MLP neurons of a small language model. Each row is named by its layer, matrix (gate and up: input weights) and neuron, and shows model dimensions 16-111. Each number is 500 + 25 x the weight over its row's rms, rounded and kept within 0 to 999. Numbers have three digits each. A neuron's up and down rows have the sign that makes its largest values positive.
Before each neuron's rows, "fires after" lists the tokens most often just before its 100 highest values on Wikipedia text that the model never trained on.

fires after: " r", " w", " h", "w"
L3.gate107:476463495473477479501519516575520518487479513473499500548523524488522511477574520500498501549538447500526477467473484526529491489482466473487503495525495524473515496445496488487483489490480494495473491512478449515476537483471536509516515514512533507479521486546504533514515472489518483525
L3.up107:495431532509472477525534508502503512530496512495484478511468502491544515470493547490479487490518498483506525516538530532483494531513440486495506513500491567546491476483531509491507496479516486503497466529486502505468502509453508483505490474558466552486517507508547516478532463488516494470

fires after: ",", " v", " W", "b", " d"
L3.gate171:512511495503495525521497508467530522512511488530533493491422516504479493504526502479497508468495488519517484507518513524522519427515489511497511504505499479499483438528519464480515475475517484503496483536494500491559527529481502486537503509545502495493532485511509472498506495514513544513
L3.up171:469521500499534526510525493461523519464524458510516504489497527489500491525556447501481522539476492458503488495503518540498499440470505489503544501490516531508481513505521435514469484497519515508508481566513501495547480487480473489500500468536534465514474497489492507504490502543505504484

fires after: " t", "he", " T", " st", "St"
L2.gate220:494546513507462534507480512501475502536520504484454514453470474506535486498462494464532525491526479508520527540486453545522463533504496491476482502524464489470503498490534467524459487502484532512503500469471463501485521540528526521543488529476446522516498481515484508508511491466451506511
L2.up220:526500511503471506465503473491500478507526474476473519491530482509501488518513540496516497512501533498555480547530445466555494519499500495473487474519498524528483521477487441509474491502477522508477442526492489519468512516520527517492507496465489489519467490473481435513505493509455515519

fires after: " (", ".", " e", " O", " was", ","
L2.gate218:463490531486506507492487492474489493478498515474502525541488534509514509481510498484547502513492464486483549498535501482497551505497474495481504448471496508538543515511516470490481480461501489518502493537510469522464480507507519502489507492509505437467540517456534515495484532494545509441
L2.up218:458542514504538487523526501529499483472507490485500495512525516489512501472490491495492503465517497493490505508520497488473501508498503545458512480498534499501479455492499528456455474479497489508460477491510507546486480469531491495478479477507540478484559554503534518520505518445523474487

fires after: "m", "on", "r", "al", "le", "n"
L3.gate464:531510485466516480523545532499476527520479467499513568483500499469515536546467525481490496481544451482501506479492504500491506455464479523466516537540477500521512481509496474480521482523507524520483514507445479508434510543510500473487482538495519506468506528517513495461455475454479464510
L3.up464:497523508477513474467483523516506549513474510464492505566523502463532501509496511536499456533483501471471524541528522507550474495493485491546509542494478540500538475534559489487455514508519535479514478496459507534430492523501476540495455496497478485502483502494507548505523482497474493517

fires after: " s", " S", "s", "us", "S"
L3.gate567:469466503476509473487468454502529510470488516492521504452498496525456507516479508514476536514475546476482547486513485516475522535500503492534497497558496482519481487479506523513502531513482490496541524487500461514472472483500534529529515497495469494479517477494515562522480515472533479490
L3.up567:463496517467525474456439486512463514489465503501540519493466480503460508522496486464483507459518516518493525486501466532480569531475501506513494508489490494512545497466492490470487555474494483503506522469520466497480461502503495543532486544478459499502516492469520507543487481485533510486

fires after: " con", " w", " Con", "E"
L3.gate358:491536523510471509426516469502532502503499519503480489469487522508505474502533468464478510508483501481492483554495487524500546525485552502474521473509511484467538498489516503523494468496523500519493451472501524509514494493580488466464490567519463456449484504532490537468481477489523497508
L3.up358:510541495483482523500482488476507500500486518522528490471502524546484504500528465485475505491476502507473506494486519505477562505456519520473491479498513500490514486510477525538520472496542436519481504439481533484510489529567495513493515532555485516467480527493499554488463528481531517517

fires after: " n", " spec", " cons", " per", "."
L2.gate292:532467450438524520453482499491504509506508494536524527539506512483509528498509500510472487504493469505478510478486526521507525444489503524554503481507516497510526534460485507503517491459480509501497514532495457479539499510441512520487456572510506524547474476531500496491483500460506484474
L2.up292:520469498473462510537494485508492489481500498550529529492499513537504505466538511480482504494510476478499517508477500511514512472512495505521502474518508474462511555459496556540583511508503466503527481496433482469508496501530489514546463504464485536477489497489493509484503470477511478490

fires after: " m", " d", " v", " M", " f"
L5.gate243:523490502529492475507537478509563489484457510479479506479528514489505484494463487482510452481546480524531481553492532545494486492459516488493522475501499519469480527493515520468521485471481513494492557525479464500486483499524542567482477493534530486517531539492531533472508483503547490520
L5.up243:494500474504502493469518475496508528463437518510474526449505531444529494489478510503500501494528471527474479502514495584485500499495487493503498510519539485473503520527508564489533566510508508496483516472454494490518452448499522493470482478497533472476485518477516530478507470546528505525

fires after: ".", "H"
L3.gate219:488576523522514490559480469516511490496492528539505531484524513510468487514432462517515520542535507529471481499538520520490506459502516537480508460531482445491503494480486500478506520525477503507519496483503504494464473478480517477532538495508490494542487467491556503534494525487547533512
L3.up219:483481510516474527514499465529549515537474469497549483470462495525454480464460534515484533497521476545508513527467524489492484476472488470505518490488476517484511484507463494463483472504516505477535466479528459458481512499512471452500523514511496507527535470452518514485504526476504503483

fires after: " L", "ort", "L", "it", " un", "et"
L2.gate80:471480470496540506482476467458508539510463453441521502485484515491511507525507458477466468498540474473536447517568491514460506517502449494511518485547449449537472517480503473535496473489482471503546519510488502456501504507494466475497476496473552507508504503502490544486489498487498518508
L2.up80:500472559496505502513503494454511499520475497495474486500468527495462488504449443488506506490499480501518499521553482530509521524485501491498528456556507479487536539493516461471468491504509504534506482495502529475527510492522446469474489516501538476479465546495494499503525459492521572514

fires after: " Cal", " L", " l", "L", "l"
L2.gate250:466463466492498488477479517483483522494494505493547499538547529489497539539503512504498497457497506509539481504519496538515463484566515490473494518490525471525571478496494476537513470486462523501479488499503517506551495509504508444458505496544500476528532532445521463528512492451521505529
L2.up250:508528431517507528495506505485466518516517446527512521481547531489444475501520489531507537558529515481503465457535494491502454467501490516465539478488531504530526515490478470470494496525528496520514502492518518452495502487538485466517507494511501552492531487521518526495515506525491495473

fires after: " s", " S", "s"
L2.gate237:467496473503488498492523539491482483497466433507507494454471465510531513473507521523457562518466509488481519478489487532495495495516484484542503482539472453465484488465543562468501489520508510490482491470482477522473540486509480516486458481488466536455530476491485484492473534476494531536
L2.up237:506486487470509489452471511478494479507474487482460495480512476508486507509449488521508521517503504498492484457580489495520576500497511527470536523462505485506502490498501499538481529506487477532524485507509466493510491507508503501485527526479490542514503478511489494544496516513512485507

fires after: " m", " M", " att", " he", " mon", "em"
L3.gate507:531456499544466504473504471491514475500523503525489513503532522516476533492479505542532474519514481518539488515520506522501511442493472522485498505492495492498471533527523499466504512518483500486505491511482536489482468508460498445465441502533497528513485495524499522548529453481517488492
L3.up507:495482519521504507511475506504478517526467540516479519470473504481509507529461498472462543500469454443504531479512509522507521486476542501482478520541503478511477473491505459529508551475497500489445504500487483444517478502535503496511492495502487506502489481486515491474484443495506513537

fires after: " A", " g", " Y", " K", " N"
L2.gate271:460501500484468489516506457488504497512507490498483520554534501478484499531479544536480557490480503527540492551501494494495487480508462519522505493470531517530490508486505504484515512521505486581481489471548510497507522532511549465507510491457494562513488481524506488525495469522488452497
L2.up271:500514502499523501493436520450518501516488520474487542501433481505516519533447511504510520458507514512525535536500507494523483469536509583500514535531511473479510529502489489468523503491488492513490514541523508491500525510514555490497515488441514527501523532512499532507506489489458460505

fires after: " L", "0", "L", " W"
L8.gate614:488446547547558537473473484465487505488487472507509470511491481499452506499472496495486436533543462490471481477497484501502524547492499515512490477517525498489534512501492550510486499488524505485494518514531529477500475517499469552452526521522533508445478461487497511550491494496502498521
L8.up614:499491526454469499463484501490566533514483508489481505503472486492502501496471525498497533513511484504516517498503462464492499479483481478468443453531504533481525514491490524477531490479512472505466480531510542458486478483550482459473493539576532462497511488530527474529502476485520494495

fires after: " v", " (", "."
L3.gate413:478518504525509492527489493484502494497485528519491476515510524499510510508529502486522495506505485506491510521506484508515498491535476578543500492483498504495496533479532451525519520523483479486493459494484483517487496476511523497515528427496480482521502479540528511525483502517518544500
L3.up413:502543507523520476458493486491478482487485508462507504515493537551537467479491500512490481497532530534516519509526501517499526477501481542491519469507539519477473501504495543486473518515527487496492486504455464516488513507529492473506501498498502473550483528494548471463511507533493509532

fires after: " B", " b", "b", "l", " l"
L5.gate549:477488506539507481515483501500458512478501541491534485522486490441515496507518519480498514505505457539468454480499522474516491499448521456483509480485530517521509506529514450521499480526515499500492532490500479488549490501470501483455531475529517528544539502503498471488515461538544471476
L5.up549:507550500518515550478503496511498505484484508505564510517473502541434523528469483545517534523508496536484465491505436466454456501513526460497511477465491470511461456504534501510484483511514508493500506465463486491508488447517471550475513501510496493504528522535523477524506518468558517507

fires after: " S", "S", " through", " ex", " ass", " s"
L2.gate140:515503515515484500463459499502539514469487501477476504558517519523546534476484437522521494536521505491464494502524533558503496461494467522510480524501507499505474438519520529500502503510494530473524538515526505516517493462489488502494494469473493535507529552563524527498505525477528510499
L2.up140:538503504517536513463479494486523499506454471516515485490515500503561529519506445533534495558498551520475500512523531538546529540515501511538522497488555494479552476509509553467461534459492486501483503487522504534554510494481473502519481495472479504502511512525494511514482507495534523520

fires after: "l", "an", "ar", "on", "n"
L2.gate495:482518490490497458528509519525441537510460469497473546481471458488478473506446502518500504520526519489464499501458504526527518442457517454480512499515527521468503530479518505519504498441501510500507509564517483538477508511530479482434494508521492507518476477491480496421518487470472498500
L2.up495:504483538550518515511530483513499503506490476491448540477548488500503491501475469513492441489503508485448478481539499514523530454472497511501512513522484532521487497490520474499453535492510517490491458487549541473512486511484468502461507504498486506483552463540472468465495501502477476485

fires after: ".", " (", "9", ",", "4"
L8.gate310:498479505498526476474491498544526563474493469507523538489466496516485484498483435485528475498452481506471493469465468495452494495439515511492512502517485452499525536508483512474533488509493493505513524502542453456505510511542522524467516569497516491504484511505498513483476560519523477528
L8.up310:458516493454535477461461510535505533481469517517574527486502517523518452492495489509486498479545496571490511521461491500476443514477464475497492492493510479484504506493492508454459503517495480519514463483542503478540495535488542486492492526506523525496513478487525496528517549471477542531

fires after: " in", " s", " through", " ar", " ac"
L3.gate638:514505540501476506486482524533544496505506505493495494507507483540511524487487508516550514498521523523480488482549471485530561505494457479494462475481511492512503461544480504489517473492488480536523501490528483491514511504487483486534462519469510547459479508568521425500529461468514502500
L3.up638:588470528486520505516503515535529488513475468446521454477522504503490561508511488504527504507514509507487496537537483513548532488496457508459456493500506472478535475499512468505525511471549521524538498509471503470500488496490478489517481513524520486530439491526500475473513470463542514464

fires after: " E", " T", " No", " e", " t", "y"
L2.gate179:503522512479461489498504506493494508529517530503477471477527528545480505502457510494496494486464516543471488532516466509517505551504532491507507495540555489507493540539506520530518499466523499505536510504503554549519480528507479530500485491493468512477492483489479519465524504489504455515
L2.up179:520495501531475508532488542488479500516499498504503502481497501538483516521491525480511494524527531495517562544552517520529469528539535515504482509522533459509530523536486462533491494473490508494524483529532496531524477501516478501472485558501523502447461488458471478507507537490488482483

fires after: " est", "st", " d", " v"
L3.gate399:518517528458548535524464500469480477535501470497534524419507481503523516514496456488473480484489503517462521474526483513482518503531504515511531489501548511504515504525519507545513491509535505470524473530471473491554455456492533497539513525497507494492502482474518519493491483504480521517
L3.up399:490524463470512491454519459515474519502510544492491540491522488481520558520561525521514488492495483506448485492519531509526515469489505471466508505511456502541500429534467469461496528472535469483505506556536486519513547489519489523495478519531513490541460500505468523483489492532503465557

fires after: " w", " W", " r", " (", " rem"
L2.gate119:503433481461504521498492490490499529562517447515543513488527490488537465498507501433495459491475484498498549475515458507500495470542513543547488497507521479505482466481512497464516485514479525480456448522488479519515521506546470551528489499543512486501494479478505535536506474515532498487
L2.up119:441457506463472456478503502451518505512501507544492468503489438484487541483500505475444501536509462466498491534510517521498503503478440516506520453464477465500494498487503476489493533514518522500478481562478535548480470501512498504503511497543504498482465490503496483475505487498525507491

fires after: " he", " He", " e", " E", "y", "e"
L2.gate476:506496548470464476521503480507509491477497510515563535481453517514462467505499472504524492513494508529478540514501499491546513525560550519530538497514513490493531497483518505550555504459499478467485507514542474496495527533519471480545483508509500553520500498517536542484507497503477464503
L2.up476:500478507496493479524537505481468530441542545517556535482473559531512544486482471499553497495522504482530507527494475500488506474499539536503522504543497505487533502492496494451511477474477471472472552504537528475539497518507494444495500526502461510499494495471477487463522492502499471463

fires after: " w", " e", " b", " A", " F", " a"
L2.gate176:474485480472477508484475474536496472500512531504529480464489466491497506498503468429499522482527511474539512521489473525488533489464471523505475466446511468506490495538487514527502477525496478516451431499515527522508526504478512547491526506480459508506507488491531493525531518484539504509
L2.up176:434534512499501512484520486498460507509509514525527500503531556479475514506490494468499533520476507485515488506487514511545543513496497527512476443518549502524523523504477489528499493497496495507471478554458520503515490519482468480537496501529526477532508516521528527498528505514508475509